{
  "norm": "layernorm",
  "bias": "all",
  "tie_embeddings": true,
  "init_std_down": 0.00115,
  "schedule": "wsd"
}
MLP neurons of a small language model. Each row is named by its layer, matrix (down: output weights) and neuron, and shows model dimensions 176-303. Each number is 128 + 24 x the weight over its row's rms, rounded and kept within 0 to 255. Numbers have three digits each.
A block is one neuron, or neurons of one layer that tend to fire together. After each block is what it responds to, as a language model described it from the Wikipedia text at the highest values.

L8.down901:142088160116166136080069095118124127123125102108143125156144098167068149106145124151146129166153136156122168115104158113152105133113121137124137097117101121161182108171107159117149139123119113101148115133098142104117106143160143152145161123107118124107087147138117103121138116154127124150133112087121122111168115146095081150131121070157132119143144141140145128137141150120114123100093
L8.down928:125083078107127141048096126138125129128108157114127157089125095104138134150076142142122104130139139147118163162128114168140140157127125113119150150134132137111102124105098160134070146109158144116143182104134104154150096154146131139102151127080136138182169173078101118112137148136137154110095113135125095103169157098125131129134146084095123134137139165125091164165135140105144139132127
L8.down953:174176117076085128159165162118143094137129121125107056126101089101124145170153109162153124122155114186125135171121085141141133130123101126190144075149115125175093085117117138150140124129120152148143105139123142161125121152119131134115145141153105119167105108075134120144123181146114115091139115117132126143127193119139109152139114116100151107142163150114137140151153149091127114133125
L8.down969:147182119114113078098111185168111123169119146086116098149116101135146129138162134115131127117128119164100103098112105151140122096123118101193180127162117146147132100132097101145125162118125143100105126115127117139128122106128108145085148123159159144153155098134151056103108136142127125115133108092151123186165117141112140186124128154126161136096117122140153143122173139159124113146114
L8.down1088:131159144130125101141126146164141096121152131140155131142161167100107111097154145151153159163133162104125105144102148145175137100158137122155115114133152154127146104152091149127165146119164120127098155077115134106117118166137148176115122087108083116156133114083115109151095142133132121164127111095110134140142116131157130178149070083103144080167095092153120151124126148119108116149150
L8.down1105:149067119128126090150108118107118150159110119107172156173103102109114115103091087110120122124155103106132190094168135160111115101161121106138091152167149121112181117095105095074135099146124104067146131064173162139118121132139153079146096122121126144125107149109191140121193088130145127143171102147133132114096107092122137153115137130151129131128130092119159164134168143131123068165144
L8.down1420:114128096100137137131161117183164154074114113096148096141156114096137161123155128141101135124127150136123147143111150170116136099155138140127116166105130119139137111135075108158154111106140159129136122127146103087069123147143142156121122116086130125149117083150128109151126110163137110123153174161126096133156155093151125135189104144145095176097156174131129114149152124116141068149141
L8.down1596:141139112120076152156116097129098109130137108141125121160147116143129120141165154104099089159158164150122139130156143163138141124101109166118111163159134111097089135131104124099114083082108162141124102109071126092144141124111125103091117153124111138147151114105156139160117154098078157143123161162122118125116110150109151174104133106101120100157154085137143136139135129081182114152165
Description: Final digits of a year after a century prefix like 19 or 18, often a birth year or range start, e.g. 19|50, 18|21; occasionally other word endings.

L3.down919:137089107153100129150141139118178154118089127103118133080128135153130092149179124138116088124125116147141120085102113143152092112194123133115113151143081160153108135149117120153184148155108113149123126144141164155112121137125133186145116116156095156140128164159129085133092117152162112154139132133103147131104105157158113162130117088116148082169130151120152139159124153141164133111150
L3.down971:107097114151125121132184153080125105157130128115105095164110122067084107152158146125137111101117141154115123149138133123146132157183151129145163119135084139121168086177139102109151133094148142167109122079118135124138161126167128122122121147145114155135149158143118087102139128091140087097112147112116125154112119133147154141126099144137109089101099133137140098129151100108122116136124
L3.down986:108113093115116161088153129124140128164060083139128112120159117137095097144133132143118112123116132126097152142140126096125133145135160140156105139147141126124140090123152154148155128115111127201137135106138167105056118124132095072165102105161105133111159163135139146152130145083178107112151131084164146165133176141188129181090121127077142097136111136176139143137147152129127112123126
L3.down1035:121139111111139130103149123106113143111150126111152132112121064049095119105148136161174112109117142153128125105152114090120135149123129107118108117145139111110134112158151105086162139164107137157135139111133144127087130156149092126124153135139126138102156121148092081184150121111109105133068168124176153092150116111117149149118143077154119109120125129107121126133117153129183142103157
Description: Fires on "be", "been", "being" after modals, "to", or "has/have", e.g. can be seen, will be okay, have been; also a few verb-like word starts ("pre", "cre", "Candidate").

L3.down733:109176182121129154142149139111138028120093115123149106117171135104143127081130102134148146169122179130145115092153163135116156108146117129119132134126130139113143157135116160140141149122142100185119126150144149109135125141117114169150187104158135150137125113101085128146103118149119107157132096109094126115137112164143124155182103126162155091147152098122100159148104138139129159139121
L3.down1300:078124158111169152153147123113169075098146124126165109089142125097092142127152095117134133152139167147099145147125142138102162155161100137109114134100113083120152159119095103119106134154124109155138122153141117127110171142117086158120138114177142079115138100133120139157119122112151130119130125103117142136158140140122163150115130108173118132110088127048151112134131115088090175134123
L3.down1319:125096121136166158163118134103152124128116163100188091105114140141111140141161135136171132155102142144134122134120126131117138126148074166119142132160130144130145130142092105131076099118105143160171137171144118118125142144137127141120141116144175109157141107153155143110165124100156122122139109123118103110162161108116073113127139137131126134090101110098118143097126118143130150107126
L3.down1420:100175132120170132148116120120143099160087137155155106147133137112117105063141093123149124124135150116151166105148132118127165165141113103099116111134151132135148137165148120134125137113148079140119163148127183183147162117120107157158145130136144112143171101124109101102090106155153098143100080123136168142115116133128113146172114111180148070137110134117123105154141138120127187134192
Description: The pipe marking a column boundary in Wikipedia wiki-tables, mostly in header rows after the first cell, such as Pos |, Party |, Year |.

L3.down590:120136143112107134176115090137122138139106135129143103121142161163146128176168119128123099139085153121140141115122136129158133138123121143100111116143131119106127116116119122153145121107186142108122124087110085121129124169119126118133114118175110150105125122096093105083123145097151141110098149180133123145112124107114086142165096169109144155136142153160127134095120139124104187140148
L3.down651:144142125164129115112110104130099144119114155121112132136107164131123155105121114167116118119095162066106116055090143197121113159158108086180122114101115098131160105104115089134132132131132153119107099106152143171170078153094084133140113139122154084170114135110179167139159157109102127113076138153137155110106142148108112129154105117122135141141094150112148124122100106158100129102139
L3.down688:116141084123176166153101123144126163122140115141148105108110112114139137131145143133145119125112137101164163125159174141125177143164117076145096146129101106145123137125155108142146108131128101112119100119140157132115135149155127115137115141112114078106134120146104093097135158125127125112119101140100149139103184111115172120100151117101106080114144099126125151132106146125093174122139
L3.down753:158132160150103119111147150131151118121124164122126113121108115119107123102123137126103117170131134099143103111081163115100122114116140131147077124156134105157128112138137131143122159132149151133137092123146122111124122133127147139146137158120148141111127127102128117069116138125155135140092110120110156147160108107130163105131099094124116066144072120109141155127122108104139149106165
Description: Word-final pieces completing split verbs as -ing or -ed forms (wa-iting, vis-iting, sp-ending, rout-ed), plus whole participles like seen, designed, elected and prepositions between, from.

L8.down221:146183113139125093118126149136135101145121135143148135170125124098132138139149133134138136100153169128149147116141115104126136105139135117153113089139140112141155126157138101137147097128123145089135162122153167105126117088119113133155158092121142098165134138119169147136173116113143102127100113171177123165148143110088128098126156092084103083117104117127141166188090081131087097129095
L8.down448:098138151167134128139109110152143127112119142075142141163102111129136110140138118121119134157110122144119112076118105145128100135139100135129069129131138122142114115178139103141143153110113164116147157159155130149107166121105119144155132153138158132174137123125120107098119129137121158120096131117171144092139175080091140112179136143103131112124089081143097162165110130127104118112154
L8.down594:143127150132125079096149105147146114152102117138141164123106108118081115143159166156117118151164157166158116139100152175159136115133127094134132099157126109149160118149122116108104119125088151117137141132117120139149170108125164138103140129148112141139126093095116122143096098137134125142121112156119126135121118120106142120125159125138154066123161080106100125135157102099164100084143
L8.down984:113089121146109113177106151119149159124160131124151135114119107111103137123117160184156109171106063122152079071110108144115149164094173117110155126104139119115145169105107092147091132148094132146136136156122156155116151145154141104094131138127110142053151128102131085138113117125103120158111086145121137112102096083164107138148111136156108105175102164112165106103117117126091105131094
L8.down1085:111109185191111140108089092098135117159133121129147143133117134109112158067112166127133141121158155118173132098120139161165119145142128097146073100094147129142131116107160101115173127118145128175137115100114118138131171114097130112119084085183103121134159161115135099152132149140100120076158103153116152151109133162134131182149137115106179120131149104143137136141131118117136188111096
L8.down1231:143126143109108114141092135130103122105164056104102156134113132131158178087152153113112115151162144130180160084123132157116128124108153136114173142126139109126107122107087117166111117079132130129119134101146133154180117126124107127112116118176125127154133134151089102120164145096135145133124108136143120141125153100113134110131115153149133086121133122087164142148119101148118159113091
L8.down1544:128167134120076112112141057132143156120120147168162103161130110102138092162162144088144134160112155130131161122165114131168147131125148146115108128149111146127163106160111084135154095131131132140110161108126087140134159131125133115112166134104119135102124149126127139121121184092159128157166157097123107126081126141120127119147106164081125120128106121122119184107124111142141123132113
L8.down1559:133099173124114098139116150070099090100115142082123130097124115147151131122104136148159119120195117145113123190103100120119125140099139113144138127125111134152132073124095172156097145111160146141136106138168103144141173111105112128129137088140132154133134097098121102125111082145135138143111126173129107102125123101114138091166163144174175124152131132122081124136142131138139138128111
Description: Final piece of a split transitive verb just before its object, as in encour-ages, en-able, ass-ures, also -ing forms after commas like earn-ing, call-ing.

L21.down1084:109126119125130113129061091155130117105105157127129126118121105118107092128117075171102148158105131149104106101135146119121116134160156145109099122141128123158137128121095131165164117167090139124126147127151114110155108134126134129108109156131144112107184109106125149122085079085125068151134096101140137169176086152126129159111143182136112144144110114115120082092146125128142119111095
L21.down1476:172105135156098137147086155145134138128148180079126157160156118107110153164127132111117158162138113163144136143146110140111158143121103085141132110124099158158116106127111137145132123170121095136100141062152115087072132174153109142135182094098118109079149143111148138095145129144141138088169162117117123115152087139128100174136124124202128139167079106115129131112107125136114121131131
Description: Mostly the first piece of a word split into parts, like gr in great-grandson and grammar, or fl, br, Bl; also pipes in wiki table header rows, like No. | Title.

L21.down648:078164133144119134116144144129069096142147109142180164146160151121108115121153095115118116178135132159125138138136133120124130122141156147133157110140114110144126077149118145112103153136098169162099150121122111140097133118156138115102108142137138097127087156084101133140075133089106124145105123114118143124169146144095125126105102089111107115140153116130103127112159115083092136154101
L21.down1368:138166131142181099154093112104100099136128149120118120133119158164107114117122121130111105119147143145155112119120128160098162113106202144123127116076167089129145136117130140113146113119137124122121109135142138105121100144140081158130108134119120128098154106106136131140124089083128147157154164152080127146138115127122125146113134147145127118131120125099155153118154126119115139121125
Description: Reporting and stance words just before a that- or to-clause, such as stating, announced, recalled, believe, decided, (appar)ent; also thousands commas in vote-count tables.

L3.down140:191110102164119098115114139095104143121120126118134122118138153159135138119115153132123130165141138114140143120149095131146135163148117128071116159161094126123097122162116152140156124136109143132119062157125129174137126124128137159129097130118099122122120130126097084125113151126139124126135105153153152120164114129139139112161133109106127098109129082102145151153067121128161091078106
L3.down309:128145127125126108080108142140125090123117104139083150130148146139118168153082135119136143163128118128140136140132103144150132105098118115150134148139153126139138116119129146122125132128140128157132145137125145156087111158120172137087129131120152138127088120144136135127119142120155113111143150141119109128134080147167170093107154107122111137146188126109129129175109125152180070127100
L3.down452:110087112136110124118128112139151102128096139165143136124111139152094095146161101134146133116094137156100100103124135085096123072150088124149133134095139107122087145157143085115150138150141155105136140140096143186137182140154107084091151114138119147127112167122159116129137110158119142115138151159128098105142109120157122112159116158110118139108123118130163116164104114170124169140118
L3.down1475:150125114129135136116169128101162135164158150112110109112161117084123146097129131148170092123124103166124124121185105133140104117115093180152125130116106161095158110115142115132124116118175100126156117112152118135134114100127125114185114101090120104121092112128148174158124093084068159103113173144131182129146136115130095180104074108130134120071166125113125131118105127140133128142109
Description: Tokens inside census demographics and numeric tables, such as number pieces (92, 64), years, families, and with; also some Romanian diacritic letters (ș, ă).

L21.down671:141129156116149098152164161085121103144118111130124122155145104049129178119165153113124107093139088118112126148130152090060171100134142121104122125121120126094157141134166115110093140115105105144162166131112137098099104121143126118106113096132087119118163153086114110136148104153113123102099142120162165099173159084119142086161125148121106135087165150086158095172131138145173129159130
L21.down1163:155170112126129139107145153125165117127120152100104104135127154062108145086182145129090109101159123099134099110153157141148088105085120117123135102144142107137086096116160108100130144140136104186145131107151140148162109148171158165144121095104131116112161085132111132162144107120141141136132156112170160136107115084136133127136150161117146147121113136195133100146153101112131154165117
Description: Separators or digit pieces in the middle of a number in statistics tables, such as the decimal point in 49.3, the dash in 2–1 scores, and pipes between stats.

L8.down121:107144175137134125134118125104142149150152132098104122143121088139116129148162107110108134153166131097142128113108132122139141116126151116185120095127136093134135151172133118141139103150132115128125126112134148155173119174164129135118117134132130167165084122114131134080079155080141118146171117153164131122151112105107082080171103106118109111098123150134150084172105182163125141159136
L8.down243:121145126101130122139137156142142133110081154150128096108118142142168137124113130122105124135138118136092161128113109141129096178155101099125104103141146134138135149142124114131109146115120110119112075137107135202144112158093161110138102087127089140155161153133078140123156145088147145085110144108148139103112142137137120126185134148147138183160081106140172126134097128163146115141135
L8.down718:124159052117108131134132146124144126122142126146160109177158111147116125105137117143074174156095172097126167111140101146137084112113132127118111115124114146124142104141141133108136133114146144180119133150111132121133104143149109127189178151127084132126098150101142107099105118117155112126122145143126120118137132173117181144115120157163181164085121102131123104097142146118109161114166
L8.down729:149170141131110080136178112117157107150135103102106143099132153103141132142128152110099122127137128146170141135161104143156164113136099156183099096114134141115131158162123121180127112130143123113133072171119126125151124124126136110132096150131138126099131087145103106143067108156150144151126132116098095126135153100099120146124121144128142128108122128153114144125167069115091121117141
L8.down967:082144170095133110088132113094118170127130138084135129162131130117138134160134147105065161149136118127124157166132186105141147125160144084111106146114150122114163119139095133181135135128135116128151139110097105147151122118112133122098100133162095115124129155129116162105121128117133090152161190142162121150140124111136094058121111091113116126156131116068104116122093158188131126103136
L8.down1008:127149168150123118165105105134107129114094114134144112115109123135101158101107113125127098161114134167115119110094125143119144099175132128131115114090122079163115140146103130104179135113157175133110177095121090114144132156124110093163097112108149109171172143122135101122135146093135146127114154135143120128141090100107129133171109115144123139158160104171181126101134127101140121150116
L8.down1202:131107118162155182127136108143110120123136153103148107091171111160123108103101147143131143108115141155141173127135130104154084134113149123091178155135073118146138158150080111150132122157163165104126126155123097103152110105096123168096118149136063145174105148125117125087156139119105130163094155139159143162142105071096132147141136088141134200120113157156098120104106126130144124129117
L8.down1576:151140112196169069134117141112149121136111106107131148121090120114112123134103170131127118094125171118115076116132088126105119143143161152099133087142134115132124104099129138133126132148097120090154148170141157102146119147185109189138123107151118102140116127090095089144061124145136132094120118146154108155151144177123154121181142129162157074139139126133135138133132092147122139140147
Description: Word-internal fragments continuing a split word (Sé-r-gio, Runner-U-p, ug-ly, Event-ually, daughter-in-law), plus pipes or brackets after numbers in statistics tables.

L21.down994:147103134126163106112150087132144139135108145119136116077112110113091134153118133130154116130136120152161156108136093148153130127135104094131126107097083115127112110102110099140173147173152118203126152100161105109138123130137137156138149124121142093137127075152078119128146147130151131119113144148161082118115167128126115138132101096138089134140153089087139171128081117099178137126105
L21.down1280:155106160128125141139117118143122147092147115121122129110145109115080131143147099120095090141148116128166113117100128173096141136116144110143160146158113160151136131107167163151122114129145126124146177171119135120102116115152131155147138159131117108127153135139090136114116120107097148132124137129148142081162121123085140101135207113076084087109145110114147104152118127146164081137149
Description: Words that set up a role or status, such as "as" (came on as, stood as) and "became"/"become", plus "|" opening table rows and name or team-name endings.

L21.down226:127069120115100152136146116148140141129109160122118146132094120199106168127119104178150140149128107136162113146132155155151115144098142130157129107116109137112123126133133105196077167143159108124146130107153122095135130096106117143142137103136116116101078109111118150167153139110151135152133090141140127149096089140093114153098120131155158106124101144130108113128127141083137154090133
L21.down502:150130138137134112120122145132102142149151116111076125130139117169092159147111145136161081121105120122081146162133141138125107165145156130102125115157150120117122111158155122088112119122113122191128131161147136113139095153109109088134156077116146134115081131107156126077089156119110110098101121130106148156132127127158155133063118126161133103107100108103083155115106120124145153114136
Description: First or inner pieces of multi-token words and names, often a capital letter opening a line or parenthesis, like C(ardiff), F(ederal), Mon-ac-o.

L21.down306:151113125149095124123154144092110090098072135171126125098120078158187158103138137168177149155164136145149142115134113126122177135128126071120128119129145128100112173112073140122102119143109105159149098151095148119114109120131117126109118132127119119146117126114095128133167078145116125091128138116120095081103152159106115140141125055155103167123075098148115139141135165136116151143105
L21.down1251:142100172121140130079157140076115146142098108121107145091161120121126136106086128145185098092118115149130131127111112111097111156133122130175145143167093144117144138109139162145126130125144109086136117087173144121112160080159156124123132137138159125134130107122108126133180131139126133099137116158154107082127131115095122147126119162178131164114105156117143134101151133108103160160143
Description: Closing equals-sign markers (==, ===) ending Wikipedia section headings like Results, History, Career, often after tables; also some mid-word fragments like fl, r.

L3.down155:116080115142160098095152119189108109118177143126130128141152131154077148103135127171104132091138107087127141124094102128138122129131133099151099113140146145152115156105123113118114099125145143136152151140135075128123115130106100145132106104123113154116127148135099131134145145164128101132102133079120157175142126136155104119163102153081154103150144105157082109086108094116139152084135
L3.down417:106157129144142104136129097160125128097158102133078092119125121160055127132166085166106121122154131131145150132128075108115105138104143084123140093147132144156090097104115142134160153156127120138164161145130142107123126129105145153149072149158136137119079117150108132098113125106163154121119117123150129130152098125164120163122120097080163173154147169134078102098156098146129112113146
L3.down840:132079081161114135132088128170129179082148154130169139148135148135098110145146124180136110143130151133102168119117073125137149133140104066126119116108124128118151155121112149140111150136109135091144146134110078117145144140131141110142131095149150115142129129122066120132097098147122128097124130117132175133147147118089125104153117182122127129115145133119103096140104123124146124102144
L3.down1594:174130140156139116075138132134110108114130140083177111113140145156119151113115128096088110176127158114155126131110104128091153128138136074120134121117182094116101136126108160106117148133119158114143136134143147116128165112133081093094123143147122107127130182105144140135118112107122168131142088155119126157113152114117115140113134122133148080087127135148134096111123071102137171099160
Description: Hyphens, slashes and dashes joining two parts of a compound, name or range, as in runners-up, 2022-23, MGM/UA, PSLV-XL.

L8.down32:103105125173104139202153179141087172172087098145106111156138108112148117123155137152124143137101119125136156122161106110178091135135131162128118088107148128123142103130121157107170163130096101134151153102156160160129079114097118125118119145110117150107134109116130120090117111103118099115114122134131170132119107141124156139130091113156146137119142148140126078128121148120100149113170
L8.down91:156150153121129157162109108141145108110150085126107143087133126140157104127093112111120147155107113160142112160114104169180143111114135118138107145099148116111131142171103158108158171139173137163096124149147110116154117142138120058158126113100160141108126113136099105150124104169134133137111135108163102119174102115108153131124141133161148149075104183102111122169097134126095093144143
L8.down264:113160112077130082132156174111138141167107106137138140138087123117101155131110149094132107106126165153131089102133106129162143165124162146166134110125114163155127107075067147091093131110080100112114159147141128130109168133152166140162152112124151145139157160110100137123099154165141089139140098136185111114126074116118145133113127127111119120142129103091133140131126127133133111123154
L8.down308:103140139126157114151128142148151121135122098187155108146149164105117149126100089136151141152116140104138143163129128096122097107150071124149164086116108150166123136116154140103106101137155113120123114158148135173151113149146155142121113134141116131055126116137109107139138106173150172142164160112133153117137109145115144113121110124115134111088070132135130111111126142098150097095130
L8.down763:130140147065111088197113148115130145167140090111140128127128148110142156170112111136121120095112151130128149151118103138106111083108113176081108088131140105149135115089122127135089104157121115156144168162123152161097128091126162132133086159140137102133134135157118113084127120162098127124075115131147134090123135120186124103191153090140112153122120136130147136128123134127118146122128
L8.down1126:157112144159134089092141131157121118119124105086108161135128127118112137166140121128154110128142154149117136131140101157140116114108134149145116114135127133115146140128103152092154115132107110165144153133070121088121110177116121059151134133064143160136143091143146152133109104159111098153142139171075145169104126094159118149137150133149118127154142133090117093067115125135095121110158
L8.down1303:150129148168137142159127141157126127093084097132130118157129117118126114183152137136145141090132120122098118128133146103126114098151132131138117125129082143146087116143111134144121093123121124116110113154136138164078106145085120136126114157138166137140134142133115103096171144141123107165127061123165138112158141131119124101121119158176158113114171156120119132114106106112094107181108
L8.down1336:144105126151137133161151131147142172168088107134125119154130142128114157130126173177174116155113110148150120140140140106086126145135132112120133120125124158149129179102124093117107059109097094077117129128128160124118071134152099134087127158130077130084156131149127120137118173141108145097121154108129107150129145168111121156108116131135141116101164185159136137150116139124175112120115
Description: The word piece right after a short opening fragment of a split word, especially after an-, as in ancestry, answer, anthropology, quantities.

L8.down49:134106146097082144112126110136120117138119142126110086171145116091114102126096160143169127110163141143122101083166093135117160138153102068126131118172132146115116163122118142133142144118105091135152159170150113156122137142150108134186142122157098157132112099114121150135122123095093119186130125112122133114117131147121172151147109123147089132141143149083130126112131088116110167106145
L8.down229:138115148116108085130156119115145108163184142060121093118092110154145104164144099172096108159106189145119137108121125139136119115163127141134099147081125141155116117157109114158146140128153129134116160103126114132135130200079083152124123113134131126142075110103165121146148124133094147137119087124137149107134136120120061148163146173138159150134114127142118156124172110152147172101117
L8.down265:153088129117088150138123156128142132091148112143139108163136145138131151080131119112078141101134158133060093136141129145108120095137133118133111120146172115122118141112122163111137110086117074121136192120126151120150149142126134123133131120161115134157157090110166132125108123134106135127094117168115150127133144140102143150156134125137100152161138118142088163177156163116107124117143
L8.down323:109114078126158136108114111131120098128138101154144116133141125111157093112104137140133102198109100136103134098128124130138171134099156089116088100111119116151111136106174071170152121130156094112124136138082146177090113169103109113111158108122120127155106107146161165119118113133133138127095115130153111137119141107170179123137150136147125117101133145084127145164116132097157141121142
L8.down691:123163114105097107094155100128116126130135200120100108119138167137108149127084113083092129107148131156128139082131150097133168110094137121143118103125122111123091123087124135095114113110112133130168130112096127135146137128104150113136164104141139123118146167114123113128099185134104143138119123115095173113116103135100088108135114090119139157169092160105147141135101109125141112157129
L8.down1123:119156154128152117123137136130070147137102135117115163129157121131146108131138112108113145122087096121103121104096133093117107108097145112114133114113129106113138115132118138104135141126113142130132121168122171144117115105124130114114123160061159116194128122127118163123089113148117165150142131120131120125128137117161139075138138116128083127129143103108143108138136156128108062118098
L8.down1409:131163119139099113121099118096143114129106151116142140153107155135138153159095134097169112128123116160087165123109162141133129154145144173130168130138137115174128136107124150174104122113118080140115134111157177137125174147151185138172125144132132114141121121132077130103128100141143115123151151106138132091161144108190086113159109116127054131138097137133124107127133109127106127099150
L8.down1586:122110128109167136127149132134110139123092113128123158142126087097093139124181147134116119145138129071122162116121145137178155129162138168130179122133143166117173099160105148134072118143108125117116111138120156093127129157092106116153109179125147103150116084163166162121165123122142133124134105126140121148128158135105144143139174118137165085129099119130094171116111090130129114142128
Description: Mid-word pieces right after a word's first letter or syllable, such as E+lement, L+ook, E+qu; also pipes after table header cells like Pld, Site, Region.

L21.down548:126173134176111160143140161158117158148125145133166122109122117143113149143146138100127160102135112084166133098129151139161102171084137124103144139115112163115126105137105101165120159142157143135141156099140127142133130155163133143114182134130127128154137114168134134156080126129107144111094116099159102163153131121120105144132158157098116119092139094130124118130116148158087084168125
L21.down1069:138134119130115107197130124144142131174153139117116128121168102136130167104096130119143114125089114105145103141108160127148115141174124113129157131156120157161157092150129109145135107104078140141103143088087098150095101103128151141145120145078084102085113119112132130130135150101114104125150146161146103093133143102140111175133117096125117093130127132143141119154156132145109108113120
Description: Year numbers in dated narrative phrases, usually a paragraph-opening "In 2015," or "In 1984," in biographies and histories, plus "May 2024"; also weaker on time words (ago, BC, era) and table/list entry starts.

L3.down510:138106128120138130058120186134093123121127136117176097137100133129130120116133138127125143166098149149149142126094128131114082162131112154124150118089112122103136157083128130144099149160171138144119146142149132142127137094121093128090173140125120140137126135101115120139119180113145142134166152149119152132110106124147106098148137145105087169151161122115137110166129126117149138113146
L3.down552:177141154156122143145146117132118142114131117132128187130096142145113137086121125142154127148088117099116109155165106153139109116145099115146152137092162175099134129100113161190100161096156116149120132166115160126090103128153123170181116152104139075138116108110069106138126112080150111142115143090128178132119099172140103101110085131120124102092123133135175164133123116128125129141142
L3.down736:122113110156086126118128127158140169140116118138126137112125110171148099123141177114091165123121143106118165109155139137062094134124117127112132109115145105098122173126116140128121164129106153104145086157169101154104105110132095152109132128151133134139152141075114115065140087126153147126136126157145157137110099151118097150152169150158106119179136092130119116157146143133176120114151
L3.down1145:128126129147183116082095161112171132157136121092123143181111104116140180118141099132127117178115125107137116132109116134175121087109134109118107115145148097128118135118153098102098142172136054125118140126139145106118118065158153060092136182123122111109096137143122122134105152137099104118129171109101143141168128160112128168174137141151163129138150115116121157109138135117140095123130
Description: Opening pieces of words split into several tokens, such as writ(ings), ed(ited), Christ(ina), le(agues), plus like, called, including before examples.

L8.down62:118148148105123176126107137153134143131092125150159102124174133131121130089104103154164133136118149112167096095142127128130161153175152163161129109152180114064152111155130114177110090110132111124136092146128121131138116142133101075119081135108130161154141113110168130118120142134135148127130141128080128103127127133202127154104129144141142139114119118164119135108093166147082142138164
L8.down465:164118138135155117112129125104132132112161115158146177102106159129122111119100128110152122134156151126182146138098149107117156145134114065096084103082111061112115149127114116086117107140116160138157122138106134130120116143117165120119099111128104150124165152129120103123124168175122163131093106135163166073113124133158131104127132142183094118150107088140170148134126101149121148118131
L8.down555:115124097105151068128117162144128151159123112151157128158137080112114110143131141169157137126101125156158087082139124132139143099132129132110121083129127117145133126155114128083104167141102135138085175148109200100060112134126132109110081087102145099112161094168136128111158115120147146076108122113119126142100174139157084196119165089134114107124134082124147122162172122137118150138079
L8.down658:104109191164140113140110144102134105150103159165128103098119129100140113135109139105186110112142149129136102147100142170129159179149114137159133122054147130132136162132128106148139101101172085131138099131145174096092124102144108138143074102162124174137124113135116154158131155141130139107139102127145167104145095099158110153140135103123134094097146124102120122118108104112132104127107
L8.down1076:140123143120129125112157122154133134112107124127178083150139115174115123135130152154132147133139123178132100136120144161105096171133167122101121154153097142129154162102127108148135106133138086151137126139133145150119175137131121143126183146158110160201127172132067124178139137166140165134137083124114156101139137118118119161127087169096099132150151106123145148141092164143116145112136
L8.down1146:100118085153127154135150085134089127163152133116128107138156124156164113081104117175161164105202110150115101147088138128100067121154151101117119142139160119141108144107126090127110135110157126076147117183131112115129180137159138083102132168107116140114136111139130140093155181102101166094159110125118150070120122135156153128183140081120108153140135123121154120116118123144152108155116
L8.down1402:127092120166110147098132176095134109137125112139101119128175147134139104107120120128119105122189156153140113129112173153147121138133102122130128094107147086126156128121079077181156127110126074147108150159143123161127093127127104103107106147105098141172132159108152160115065157086127126103151157132090109093107118155125138119104113160148089160119103146129133160098138167127107124121129
L8.down1487:132103106135162126129106183127160147131115117145116132131135149118165133090132099167146149140174139121150136133131104117105143150137132143135111114136112127139126159081118071100114119098139108115139135186147150093109149142127137162103104085138087123105166097121203132119180171148157143102148083127134136077110144133141114182181184096116132131123083127118151108117149116116118114122153
Description: Copular and role-linking words such as became, was, as, been and to, placed before a role, title or state, mostly in biographies: "to become principal cellist", "step down as host", "promoted to the rank".

L8.down304:110099144127116108114165132063086148145142109131121129107113130150090109133174147143128164127143147154099132109101107106148099121171108109139155118134150154137151150154135111140104103127143119114117111144092108133151104113144129157113154119125133121151102154081130144099119132088183146144133162083118069137142120128139114181155100140160127133127119136099099145161075107147148117149118
L8.down352:101122123144142103119120137189083149127144127137080144125108105145128178130110168119162134122138123135115107152136156100157091123137138135152131137075124109106094138114118177169110139178130136104123102085123118099132120116136136117128154151157189117123131116157126112118125044120149095155123129119162120185182161136112123162099145116109144086091097114147129164119123138153105118109102
L8.down416:135095062175121132153131146100108136079111157116119113112115128119110147133182126078124167135076080111164144143135124109149166157122140126070121149106102126107160124115173140115117121124106149135169177124095135130164107131105121088127182190131167130131114127079091120079123135084129127129123131136120142137134125126113116148098134133112122120103101132137130145081089130121164100145133
L8.down537:139145136147110148123161122129155102095126122084141161131088085135129151158150162071115105131092128120119139172143117124093098148173143135088142164158105146143136103100119134139132109133102178078145158117129102124140145153109085135162164156124107143132099078111117126135145129105147135186097133102160111157129093104094114083117057140073103136142110176106104162155094146117172116121146
L8.down660:111106099152107161151126131112131068087092126143148151141070131151150111154158179114144171126097095099110155112111157147165119104131101153135140177116139123156113087132124166139135156164135193105138147097123136106129156097119156130119151162138120146166098117121101138196177102117103155108109138116122127159166136118145143105097127082106127131113100165169096147103119110128140120123156
L8.down740:147088155117091114141115125110128119115148118126161109144116184149177133124110129091110125108094142089096160126118123096082104154118160112114120145116098135116107146123115176117128146115124131094121108082147104149176148112132107151125088110153158164128152136130114193128109106114086119155070144133127127121134148137097122098133140111109096141145116148180119115115125116157150086117156
L8.down924:098155103122105136151116128128141094109137175137135146138112106128163148162118171116114096134109146101092136145153115101104100102164166166076150163187120116129138116101148150081147134166105150111134146092121087150135107106117179123132172125116127159122130161107104161139133119142107114124110151147128106118110138129098145086127111166114104114101144189091138139138146124138155116130114
L8.down1417:148069114110124108117108121112119126160174164126140129130114131153145114135107107114155145096118104151164201070104101118174114167106114158129089087134105114092099110145097139139132188137114139099134135154143111105151152133093118134102121163124141125147167162127107096166152131122108172155118109111114124156142138133127155188120130124096153172131118094153133087103122118110125128130128
Description: Linking words like was, is, are, became, as, by that end a subject phrase and introduce its identifying complement, e.g. "accomplishments was", "the reason is", "such as".